python train.py --norm="layernorm" --norm_eps=1e-06 --qk_norm=true --tie_embeddings=true --init="normal" --init_std_up=0.0265 --init_std_down=0.00661 --optimizer="muon_variant" --lr_mult_down=1.5 --warmup_steps=0 --seq_len=512
MLP neurons of a small language model. Each row is named by its layer, matrix (up: input weights) and neuron, and shows model dimensions 341-511. Each number is 128 + 32 x the weight over its row's rms, rounded and kept within 0 to 255. Numbers have three digits each.
A block is one neuron, or neurons of one layer that tend to fire together. After each block is what it responds to, as a language model described it from the Wikipedia text at the highest values.

L2.up106:125162106117158033185065140124081124205205196110106188182140146120185146154100109096128133059133142081099071144113162135122106135135160156159098133177116103120067118105097096112140098139193106118129121119122176121135153109114129093136177151134145122112149166121119134102126114062154157129138092127095215107133097175080136140144177125127131205123141123134139114127083128135089066164159158058108132150183106133176104066125172056116082140098150135093137178156114131069131165131134139130142161143162138162074113126174
Responds to: Ordinal suffixes and rank words. Mostly the "th" suffix closing ordinals like tenth, 30th, 70th, plus rank or count words such as one, First, final, fourth.

L3.up135:118130133165096166171039146153078117149221142128131122119092150168057122118110131233156136152037117062134137110120097124117136132121169173079104154121118153124127147159145151111136097135125111139156154066154161105189186056131074224141125123101162113129108103146137109118098106115125064074100134135167140121136101140131091146095141158095085146102113119139144107082092112110132142075138159068149119111157165074101063129136097119094131163111182140090162116095127109135173117123190112141104148156242099122107180200108
L3.up176:108119127176137043102066146150167162098147113126117163124091102109160082148135098109163139119062203140197142133165100157107132094160170098141123107118136102122179157114107167140155103172069093153168049089177110151139161113140139142086145139134162124106107152084094153094097124121088081101139155206201132148136137112068120125158109094167101090080146194149078149108153036121131072115126143173165120129195140079134071112129109135111160089124115101098041163112147081085142142136098137127075126123111154098128131148155
L3.up674:145141105121092105170142147140094110204172146110154157106117108132090115152083071137112124062153168152231133154186119185118055068131105162132157086089102139098160126116115186154134053078122071151096103085148104138108099140108116096135080107168183129129119117082145171134098207141176117121106092116221134117151161133145088176137186120209078101064099121134078194150133121130108122088102139126168145149183120053098099091163126121090141139058132125119103160106171138092144146089080137148114094118028126154143137140134
L3.up1518:120121171094129126141106087088142125143146108128138134150085125143128124119054140187168088174129166155164151125088174144140181199153126136124129119223097161110112155083113122099104142122147108162095144190132118157128113139139142131069118149161163136145034108051140079146025137125109168162100101131173103112120046155081160155065123045181077132125134195182127149117140159146130101091116117099116122095143085139137104140205174171132078123084105113126200095091098157122166166155077109172112063100074162127161150100171
Responds to: Word and heading endings. The final piece of a long or rare word, like Secretaria-t or crystallograph-y, or the middle = closing wiki section headings like ==Development==.

L4.up8:126128096165122140185155098082162133130150101123104117135104134060085127141131103121143096149152106171146209170156132119178130142151164139136120133156089118081099109149161091136095110176099151157125090145151087144163101137151134099140053101136089108158086113104125145091124112116155140123131162097109114154082081158160098110120176100094093132142129099089165148123133155161172117118114083082144138142128135141132129135135132073118142150138159141099132094140167121156120112158166197123175163113077142125055086156121
L4.up59:126156117110117085156134126151123141126126075155111092199107119042126092123168106137098096116169142077117113182104198117112138126186100092192192150115078132139125141149076130163151159095086114144125075125122099153163048106180093114146144151157105158098150134140149104098136117126104132147151121135103133155115157100141149140111144148141150181143113231087119127145147097159103115137157239152145131135143121155155067116169132086126045088137129148118113161178127118172102142104151127090116115120139172137071153126127
L4.up128:092100089080138091146147101125136162122147144138141120128143087110213112095109119143135091128184179124152198089124102128141137161167127147089142142130110100089085089151086123049155116145083122097133144156138127107090113126134179130139087141140090168114074161105101101101067098150164119128113159171151093172122129139131120145190089168078156098095100149137175142153128039146126090141154146124167158156096083102154147074070124125097150135150193092118141156107154147113124172154144136112189125158100036151114142127065
L4.up387:086149071133152142104108114144128153111192087110095122161109171072129150117160124113172144158155079140136147103150134205109139115144158170131175137119183056152103148172140073156168117092146141147144144118141090139129030120134104090137151127125172127122152193155109146131115106094153088093123136119087216153110081097127145115104159065084080125103168175149144098140151113160131148140146189130136110092127079140148128160182077112128105130134141122171119154125107052044125140137153138132181151161129186186099108065108
L4.up468:095140125102086139123159096136185168115143131110158109109150121119159170076094113102142112087150078084186113129064139139128067161078154149122124138200181074122133146185140146138157155148130185176082122069129166135181159081118171114215165164142118107143058146064124117133136093146143094119131187118095107113106115140148134142166118091066159108167113084132178044150093156147043111202102067138108133128105172114132171125065093104117116121137220150091108117107156115150147104114125146128174112150136082157084071110115
L4.up485:121135123115101092202109124123082098157147112133143129123120093165116143193171112129089122126100180103138150119130143140109144136135110105152140120158136124113149139148095148143120157094152130169129133150104131111177124088103131184131161213147152141028103152116170159116098168151146102170150141137163149155067066100091098133128116153180083116131145150135130079104169122199111074149115175144110064091178163106069106134113114120130082171090129211148098158154206098131109194128115077111137154078151111108074093108140
L4.up713:106127174141146141162148120138236108198157120125110150120082168141150123114133116070148108083172145117155083189126110084135170153118127167155110144142112174114107107168149143129140176163088083211106149131104107141129124166106142065212128170150099150146096137145093108159114132141126158093127180050104090141127113118176094116141114091215150141151133094092147079119150127105139121108133128106127138113137100096115105129134124121154174127162096168100130189090136135137175133144236146128139139169174081073075112130127
L4.up829:112147093178173108120122041123128168174171154137084146119132095080107124190166150126162089094124120119112140127113127084145154135135104113135062135174146103151151168097076109101178134093155151140096122145130117135097099150142148117150140096138150105146085187079113095123203118197121137125092118161153103121141094118098138157156105193068126109144135114095147079130151119064034131097101086175129123097140098140164076182138103100110116145107102121154124167150099091081153169122135122152169144115157160113148141146089
L4.up895:152119181143139083159077086148125148172123167127135154180158094081144159166101148087108108173079182088163124081185135159117127108148175135141174121130138102131157038131182185139131084135085124152105110156124084141144138121108146040099119145088116161127102123118126160125175151147138145129089170126194107123112117135101102151211175174170141135126131108157120161094180086154056116107101100142179112146170133127167184147080087135096138187154132139138165109120097111161106101075102111131144130099123075190129084131130
L4.up953:137113091152148125152119138125202151129149136108063153180074124124154132112168076149134152116116138167254130180112085131141115133165137097086154126160132137158138122134135149135135079089116116143104133112162120131095160089118094108173136112148125067096161126087140149129111150112188136099127144126090081193091076156120104182131095109104171087104109152087126139082058195137111180138081093115190116087137120102143121189139106061139126129077114129088151117111129084142115134156087185159130079142139089091085093096156
L4.up979:110125126148086128114141165147111185130116120054079151108091222127124140135113139151098114135128115135204118065099089127134103159133112123151108091166132096148099028082135125116107118111101118165126118157085132076180118152154162110111103061161114081121133140033103113096147075123133158118148138104178101138130166085084091138122064146134144100104125153152106153125141216149116118088132081164106115156138103107146169103121097086117146103161115107147141161148152085145115107116114124089176173164158109116155088115158
L4.up1163:130106124093090116154083180143198113107095144144100141148084109144104103176203073125122118146132122123081103133113151120128138110108143188072112166146111105176112103078132131148178190126133166122104112144112146125207104103123113117122060083161099101214148116153116057173169069124187112163081139119130187087103148144183178158120160149098062143064081095166082077078121102138124113104094214118093156113145130134131143191090147076129113158108098167144124121075130102132127140084177133124124097093111138097148152128090
L4.up1299:109095143153200096141131168120116103133160135108120146163135103066088211138109138115096166101075158058120157236199097117162134121109122137109133094078125116190127009090104136140163122157119147115180185089152101148129147134151151089081184136114104126137161132115119121151130132090144116100140145109180119136120170181140212180139131108114114132074073103119082072102146140167099148136136119113106133122167159140077162125150127136176132114181104137112129095120098159134149132136129119142101153129162139128114154109118
L4.up1392:086160094104102144156139137092178126071110159132110125131148067106155117143137144108084114128119160086147162137165121185132179173120152102082155076113095093151161120191108112143150124110179121112132101117152116131130100107143127090166126094139159073134127129154152183068115090123092115138101169140116133195159117106182099197161117161154136118166143093080132118076120089082141143070176111144145102190105115109081139083139140053191114105132096151224106136117087136124123122126173122116178162199140169127036122110186
L4.up1813:123137139143145101196130090112116080084105122098152200101183149139100192120096162091123148135113109195163138189142133198085097134156159142117104159120153132118102137144129144144059133091197122137029093107131143124131153133176104084111106153112108076113185075092129140137066060128118184048130109155122152084139147131078136141133155114180152087071090156132156146154154101132181149143133148112171104100192084105106081117117116131109078149116145105074163145112145068137134144141073128063149155109150119165069111102126
L4.up1929:145117112186124114100084053161141136125127139124087155153137157151122067128161139117126154142065121133126128222127113086129145138137153146160075130120152112088163103120165156108181050110155143138158115145167142108112118131152152125120125105100109152126126051089091130054077114132153172061111143127141168136085113141103093174092106161154128168145132146130128142100126183133137127199101130119132119162169146145108132221130183098110152125151098127160133089056107137115173114094090173174125116106090141161065123141156
Responds to: Ordinal suffixes and measure units. Fires on ordinal endings and words after a number or "the" (42nd, 55th, first, second) and on unit tokens or hyphens after numbers (30-m, 57-day, mph).

L4.up574:162139141138134172127134200126121108136132142101118177067140164163105129176118121181106190173118103057140117144111101173128126201126128168121153104113090071120141152163114170119134124184069098129124136134163147092174113075104103157124180161170130102130092095152156088127187124189107123169118096165134108126111108109070150117168158162099200079173119181167176084130138112148158134151087198114090167145111120120112173132170128202090131136091170123081151142119173155159131087173176116084137120101149142060114133169068
L4.up989:114075141146124128128105098095124155126107164131125099143096098124177157138117140186124156150186138145183096156124142213073148062120120086120114093126108143090070101154152163172209111094116109142127162156144135094120100126113136087130103174086119109099113153123163139118137112157142147099133125086179095144153162136160146146115049156106122094087138171156099135166174106137186120080140147118176045173106179107146155101150069106117151099097083146095122160150146121088142152130083124091101072137110152137131141173086
L4.up1098:132119093111061071181109144209123129157194138139149110120148124119085030092116108129104129155111143107069134151157155198152068117129145161096136143114083092091110100092126130176117070166167111131065101130074099165197135108155125139163151063120128179140165122118090138138087130125155131155116127108224157103150028117160122138116122139098099140122109163157082140097152155178099122109156104185057111094101145169187156116160149095094111122182089106164179144134204098137158121142168115205137110177086149147098190103145
L4.up1224:070151139066084116147074123186103083128132147154179140105162150057141190106148138122150099126107173146184109123167107112168109137182137161117133105120142125139155102151125193105194121160105141106116106080160183151210158131155183137125117137138145119109093102080097134136137087133100146171129103150123176134100121151145140079073088123072127102134135143086116151207192151101163069148123179158137136121123159086142116140114098153047143133120149172155131093106136114100108102149091157137115046146099162139131122107130
L4.up1289:162095140160130117202148122113141142089126126145119107124120119094129113071183104101078147123097136117210107120151102164120157106166164208166128089125147162124141122135176133102149129152103134141127145130135104152075147107143166148121093172124133105147143135088164143091183133115139161116130158086150123108148168119104121097149074162151164104143090113174122141155140076148144144143092079117093129105165195151096165163104158145122091059149154097167075114079153116104062092122093141110163095130103151088110076155127
L4.up1296:132112144115115115075113173133121153117094152157076130093140139114150177129208144111102092146136136085107145157085110149115095156156113145109091122094119095151151073171099172080138081088138137196160181138183119094112109114123060101086043106159172113124072052128158073085081115185090171073158116109171136102145160115117108097124120135167101146100132149116135129128094115144125085118145210129135126069128081095077137149181102093112163123173143079181134186115175119151194138137105062160109096155136123109141177137136
L4.up1438:214085124167125134084116147080121126113149114130151114089110137138155147089143064140103114000147116076194118112120045158093117143153112190075120074132141136101102129126154189091140102103131086208101093087155104151103111099095154141125126131137164135131118092144191122133159158137073145114099127087252136071094086110113104101104129103147105134048129166107121149133146117125085110120121110098148165128185106098115150122141086099117113149098122119109092127134126072099119135103090093185167010110079171110124220112151
L4.up1452:142108113128105127105077173141141128143102121103123111125111142071096133137096171094123146153161129151201096188085109152125136131111071214128089126051126118102105156133102153117115159122192115143139147117074100116103085138154158166047064122130180139123114147122128165137133203162128192180129089147177130097102042131126118126109132108103170114097130182091118134092140132114148162120114146119147031120125120143168122129201124168122117127129124096103138116098159114171123120120092142130128165173134109101154083147136
L4.up1467:137148138120153112120106154200106132097118105120129153130131145152115161153179156123161142100114141087111121103122141119072099153160137102067114156150083125159072066090132133158061129078204135130149102135134178089169103108143142182108172169132153114112118113140121146075092090125199167119165131086190155146131136098157159138083154123090139106163135140127109120223149115084158109147123157161144129191112133046159114075104094109165119155147223131142143100102119136088149086046165148117099050125155054124145075133131
L4.up1517:152130198139126099124099134185096125140154162132089172163125117197171120152123132120137059043147107113124091171118186170110170145117138170135111119087179152081138127123090110099182155126097105107160167141099112130122170128074131141167101108117145125172075154066129097114118129101117076127138134063229119120176197069125083115143169082149130141130166112164106109094084116133118098126182132129086171131138208098154177128095158149128087059130099146160102091131110130123155153115121091131119103135136138113130213157156
L4.up1559:141079143111142153052115086168102164146130095114133149091044105076180143081136120141089145083103105109172165107156139157074099150124155129062109140143137137071127170132132099126186113092136141130090081118184170157196152097130159168133089151088174198129125127114130163114121194117107160207135139086215098099176073085063124191127171099122123125131154121123081125103189156128109161149121138139186137113118121114097116101093129086109139172090091032172093163101179145126130180075112123133147106130141144148142109111139
L4.up1866:096108097153133138137073132110146073110135157086076127090123177109131077152140116116150084100147170141100099137096103106118107152146154177086090099163118065111128134091089199126125132176132093127111089100124097120132180089131116155156158112171114111109152089132190164180115136124167114124121141133151121139155105077148201087186122167081128109126154111141181173104134104173100028136112115143114149144123184179174091125157080075066108181188122166081089191109157115131124126107129109127108098111153029139128135144161
L4.up1880:205128105135131096142084191115104161132132079159143144126084134114185108104113138100112171144083092129151093167086098146156136173140121127155127084096099134097147173135117159154024109163118130097119122179098107135077117071111145148165088118127102079102146103154127137195115117153107102105114073119134151107148135153124178116129120140163123125125154079166172104116109129071126136111115110132142103080105166098107117140146091131132104104145132146118182141117132140159148075123143161133131136142122113130104127100246
L4.up1888:140106108117156072136127139102109177135138149131086137113165133136124150130144111134184124096115105131195088162081125114107111167182126153022155173138152141199149078091089221186117163112121144137082107130157172076201091168116164078109135096150135171095095049104149138181121094085155125154147144161173093122153143110141150096075099157145117125036067167126136111077088046116135095160113171139131159087145113122103119147086157118167175114104162114167100137100140143167181110104175094113070137091171171178141111170128
L4.up1910:131111052151132102082150137152127130089150139154097150107108110145098175066109133151137140134117116103150124124094116158137101082135108170038123059115126125079126129150109189178140125128144141155091110159133100132114162079114203121119107101113138099082149075088087122077139118197145161128143145117196133095140126088109141076120160155095131145097146103117126112117172072137121191145127100129183140126077119143183117147166118162111154071157103142099097103127179112114103176092094161118192128108182163093112212195097
L4.up1947:096110181165113099104151131199071180130089160112108121131147084111091163161168108144205109146119189112109145141148123110125084105144126124091113140143075073124145123108128141117102140081145066129115096174186160107175131071082167125104102100115143119156125129043090115186213115135104115138111159106167105093053087124150156112123171147117101124126125085107052097125079144140135119146089111106126064121172074138148067172137119137184144121117140120160215146133174167146163115174096148083139119161152127038091126100100
Responds to: Mid-word non-Latin script pieces. Fires on word fragments inside non-Latin names and glosses (Cyrillic, Japanese, Korean, Arabic, Gujarati, Greek), e.g. Андре-е-вич, 行; weaker on mid-word English pieces and coordinate digits.

L3.up386:140145087151095200143099078146095095081114053151110111114079105146150194137200117168056086121124128084158164154114114141105084105096164139159071108126114113106165088142115153155132005155154174098065114127141167108140182106110169090112106110124128088106109107087167177131084123134104115141097178117087121157113129096119114137128190147038179130056084080181136155148145181129147072128082088104105113149151137108122119167166187115064104121144215108078067137172134091175142145096178106123185127090107084096131146152125
L3.up411:150117180122120171197138138075088102142070133119112108112096144145211100123151120156098151199143118152153134131084099075143114100151175137154161114123086133108131120143157092186198165109172176107106097162133136110077099184163157116121078178152121108120099123171138140163089142111152129154150141069106153105117147109167147117147130124095139121161153120140134188129097154224116100090109129159160154150147214120115167149108160104133098185102234113103095085099131160189110120183090096095174142093190128104115148155077
L3.up1200:161097142162089120131128148162165140153118124069118140059089138151178136129198132127081115125128116179161166132149104080145096088139158139161105168106145092164097126161088143146147085145115119106123082108111172057116146130136142127119175118081108103040117121073153116174177083134088101121058166190147088162132119137161140094129121126076106165128035147168138149131161148129162103127084171105166116115125129131169105111090110136154058183128202121125124187184096104157207186122130138128124154179153112113154119134119
L3.up1556:185169096163129113148087126139103070195112128077108156159102123096187186105080100141124113160126171106167162168190165161103077178115157103131062147115090061110071120159099096102131115146099178128095069148128104158122171084124125174134121134149148104093066143069155140121190171112121113114152150134152094137136173088187082113107138168057134076098114107159118154175145132125107106159128136104193129143117128075114115106145131133080137126157101151115085125157153084159127109167103135094107141130102164070096114137136
Responds to: Units after numbers. Unit or month tokens right after a number, such as cm, ft, metres, m, mi in measurements, and months in dates like 27 January.

L4.up91:157186147138099145178142104133166131109135188181143121110095147100144083124108117136124142121116151163156171145123172099120110105172180124152077153123140127112140187131125109155124116129154092077105121163082084157154142148119125215168088108197186118128170158151131089169094105126170096180084114109201097112178120134105124059136142174138099155165139119167142154152152130124126149152123135183154120240115205127019168124107115089185109173095123144145162127133109094153044105080125054109156117086103140105082119154117
L4.up207:166146159110070161119237107136131088121138112129152102074112141064129211118090122161155123097094111136151140097118131124102164125152141170117125136150153090124146093120163150127111134150190141159095060169088125171102114125106113112132125137179075120161178156133116125121192189176100091145160120135112146146116075152118080125104166091097170110125135156191122120168104129109099119060127172110095124108086062138188122177115115094084120137099104181141182156156119132142093130162102122127095114146127126131102130121103
L4.up340:154128126124123092187170098105055179188081140174090126087125120076104105127165085146121128139135095109104126127126138178093135106108172125091176097095212129182099114158197104122160111088143110101154141154055155111127140164167097134137105126130111074074130136157116108091149096115092097065131052138150110100151110169108142126134147134072133173114107167101099082077141080101099088101140121068135127113195106126089194145104094172191120168118114110162088126094145093067125112190089084155144083151110139108177129109130
L4.up591:106121106051149138127105100080138120089036112160144163064139132111145180140111123093119137089195181160121134169125117153152142128163108178116117113146137081183209128138137121164130127127110083204066110120051056151135101146154137127152095135143132158104113177111164083152105125129118137140117132167135146126198167122125116154134155067114157066108190100166120135174133102090135107072120146138143091152117135103122103119066151113129123149115128035148110137159128173136138101086134123087169135190089062165131151116166
L4.up637:077164125145106153125134174173139135142147100069131127121089113160087106171114124166127071097198157142104102147115114113130145127102153170152115123176125155197124148080135087207107138122203107094093093140083069115141145170108082136138087082111142076065128153120147085151132108122097079135158215086139156121093168146112110078148121153173167104086110119059120085106138079105100148185096141154138091102154123134124110090123153152105146117130102106116104134084143187112157108134185075137130124088117135133103162149100
L4.up747:132103125067134131190091127137141147094173101076138115147054133124103146128085152114084144093128179076194105124167125085200105086146148181114133124120165090115088083169076091192108106152124151162136153187127078158156124147123135178165184096204123153131118140139103102127067094115134149100188104112153089093160172094106077132190153110112126159166140104140098098140117142153138147060184106077082091138124118110087135086101108156097149185121204133102122145140150123228114134164135087141090104095125146168133112123139
L4.up785:074116176159093131166096086112138122136140126178160153134053110140099076152056105121113137105125121107135143182153149075133124109128165125085109132067135105087110105157096229172091140100166181131148120153109129203194114106070150145127074111143097123149117095063126132096153097143117080129104131091136093190131121109125101134164120069108125108107170102118136160150161198102117136169172157144112063156126165160090098104118090119110162111111135091153144142146075093185116152157128149114110094078185155125153094118107
L4.up849:121136094147126156165129138140153163109091179147084117165111117063144130168111063154098126146146132109132137134073111180149122161118108163153138111105158152124118164123157095100109138124152133077108156120118109113075127184166119158095110144153156131116090100161127119112152142198086084156158093168161114152111101150113088154107190099157127150134094142236142075207124101132125110101181133144167150160144119127109099214064151155177123117071091137126113099148130125115080088194122127159084082165140155114106149116141
L4.up1021:144180155124112183084142103121057160195168072103109135101172124106156012160103158107206118145147126075100122116129022102179117149102112162109102123182153114074099148160080118145133141107115175142078115094117146127136079129052089148154100132130111105140124161148070145152111175138166140096120132153165132205126114150151103129131062115083130168162130122170111140157185159119181097164196137074114051086085139159073130094124115174085098119116188098173134195204179159189120134133176129157107119128106108154112126162167
L4.up1059:131157137131080129123149140106099177147125157094096070089043146130215073141096144153121122153112132105124173128127124147131076131156159102124094111083170133102120052087193095089177190138132090191087144145161158139170141166116152201144173156137147141150103158150108098064139159146121170173121118167175104134161185123188105175106080154097170125154162103114070138131098115117130055202097120139131154119113110161120097095133076080110111149063140109132159139094036129091105138148086033174126114091122133168116131097112
L4.up1160:133140122110106128118101140167113112132129152122097139101063095175106062142139184178153092118158134085164193087068138151176122144106183150052133130112148125152177132054130141137103149136178106138133121165136041116169108101124153162167103080139178151081109141079185162158118117118138124146139139176122072155187189096126072108142151087124147116128103074144139119140149110138137146126166183127126083178112167078139119141158117109152141107132103192111111137094133146132128158096109085103138124145175136145090141130154
L4.up1282:084140164102186122143165132153075136135160079101132161163078145130150078168100163118164088169153184122121132116118124110143133172161110139159135200132124152107084119110137094154132130112143153109192094140125090163124146171165137199129111149083125122108069136142138140081136148112155133222130053164129093142159078143166112143076130126139144122111127156158161158150170155107070079065106142138086079120099159168161139138099134168160152146123113146100044107059111226107142140136146067139137111099105227156102117149165
L4.up1509:080159134135152109143092128101149119157112140141143174123185119116192179105107134165107129177190114091118089166138105160141101076164194119103105112148172114107126152120122158125072149162177129065146098100134137137085137143136240122120142105177122128123183115100065146164140117136140099130102095142127095102119094149139120095167121134145130140126126073155124175130162175156227101111152147173117084118112148101084117122198183105106131128148152127179127163141138108119094152125171142114072101092116098135150138103087
L4.up1905:151161200096117143102157124146174102154104119067104114122070133167123129154139103161114085130135152134117161137133096141120107164147100155156124160108158101059169135070151150134090104066109162169094138149168093145139126154152123157128165114067208118179082134136155148148100093106180160193131143111141119157118153137158094122170123128168125125140107109132132119153101167142171045187115144103135159186141154098126103114167161129107121200144113147098069128100156091160153124111066193089137124216112113101073130143118
L4.up1914:151115107149094130198126118153056077167092101126132105139131094127115146127136139157112121118113109183110146142131094129117122068121197182155089140162130153053156131136148156139142129099128092036080091140174163151097172106081165130103129124060127083134166145145082181137092080104139063152098134059108077109079084160137105131131155122171167120147134163111115091091129117094137086130190123098135074144154131117185125103110109206136144125104139099154161112162138117152140115159057149126114130120124126119111093093123
L4.up1972:075149122121139171094158190119118124151117071085089076088175134139176083115131126149134100181147107131141109124128111147145094128106153132162096109113072116184186164135107162146114194152039123131105189132120088133131132136114161131109148150117081119097082164104070098070153094141153166132091107091123069177201102132152101148128110066113159123082151124113106085122140255107145055120167133139142126141092248197136100164128135114134098126164146076182174128133126159159130082120134030123102125133134113185107202116112
Responds to: Word-internal continuation tokens. Continuation pieces inside capitalized words, such as hyphens in compounds (G-Day, C-terminal, MB-339), possessive apostrophes (university's, Lincoln's), and middle letters of acronyms (FRC, UCY, WPC).

L3.up774:132107107125124103171108078155136111163070137127124153149109149162148123152121130121127107167094194160148074119100106160131177130187206108045093080124158138164097166083199090196097187132116061122129154173131143150125128151131080139136106161090132153146102183108137137144110127166166124144144194119148126167105155146124098137117148092114122152103134124220102134124178116148158132153104113151086088127089152131164125133154100187069086108114110135146126156124135118117095125109158105148171146154136186143131124124136
L3.up1345:071125172124117127176093108168119090173086176189102099065116113078118107171115103118188112066142177083132167092136116221144125159122192154127125093132114078085147141045117122174108146123154131106093144143109118101122153153146114097148101070153153151118156157101106105147115091169166123119146151112161160118160139160124065129094158142116158109132107152149095049174126125166143134137124187156147125153097133072137111114096183128182094092147094152161115091087090146124103145153120095179129115130192143122137152140138
L3.up1572:102140146137118141122105129088140143159102188238124105174075160060106131175101143121143122160099133184085186123136131098118116155135235105111107096128095119177140130138112097139095133094140180132137106102085098118122158171111135128147157114176128097067076098090093057133094123157154127137155110077177121090119131099116077113133179088185091042089123149163124149167162201165097134117100147189081104117074103130140098171112131209143144097112118109127104170152168149123081105153136102158062120162105166147147114126171
L3.up1810:101133126131071148130142183141121097103110165157103168080122130130141153122093072098092104138152128110125106119055063122121143105139182151128134063095121119182192118132080173101119141090125190144128115104141120122134190118104110193176171087115123131184102086083108166155103126090111097143131150162166073141126098102150157131112213135112175113150136169161190141122126074131144153081114150157134098058191127102165119164187105086104113056141103096170073119123148146183151161119091137125119116138158139134183097088120
Responds to: Acronym final letters. Final capital letter of all-caps acronyms, codes and call signs, often before a parenthesis or punctuation, e.g. NYPD, IBGE, ICBM, EMU.

L2.up796:113130115139129106142101142108079165086154140066146122057120168151105081171102163078151131066107135119142111148055126119079137167089099159104106089195116080080165152110136134118115177172173030130098121132124045150229135168118182119188068076117184072212135139063125168112174105151133147177139148046175158130071093087147110120106163122158163142179145129109081086159094123068109130155119126108138101083104170163097123143061074137123135146159121116116108119096145121185137156115112153102128080120213064116097136115053
Responds to: Foreign-script pieces; article breaks. Mid-word pieces of non-Latin scripts in parenthesized native names (Japanese, Korean, Arabic, Cyrillic, Greek), such as 常栄 or Анд-р-еевич, plus double line breaks ending Wikipedia short-description or infobox lines like "American politician (1779–1844)".

L2.up52:132093136190120099152129089126117110150089120142127151190124166117076118151117095160145095141142133166165165141124109166125175088109159146121103085090177135151158146078075086137097171119086096142135087183129155103076161177152138155161065100189099152128127199109111132056156104124150081126160157140167174192129142141123160165107118107162104097069104090163103115058184099142135116101075059108072125145113101121151135122119161093133065118081052112110173115101154165169071107098092155103137133107145113122157138121118
Responds to: Compound hyphens and digits. Hyphens joining compound words, names and number ranges (Seventy-eighth, 2017-18, open-source), plus mid-number digits in years and model numbers.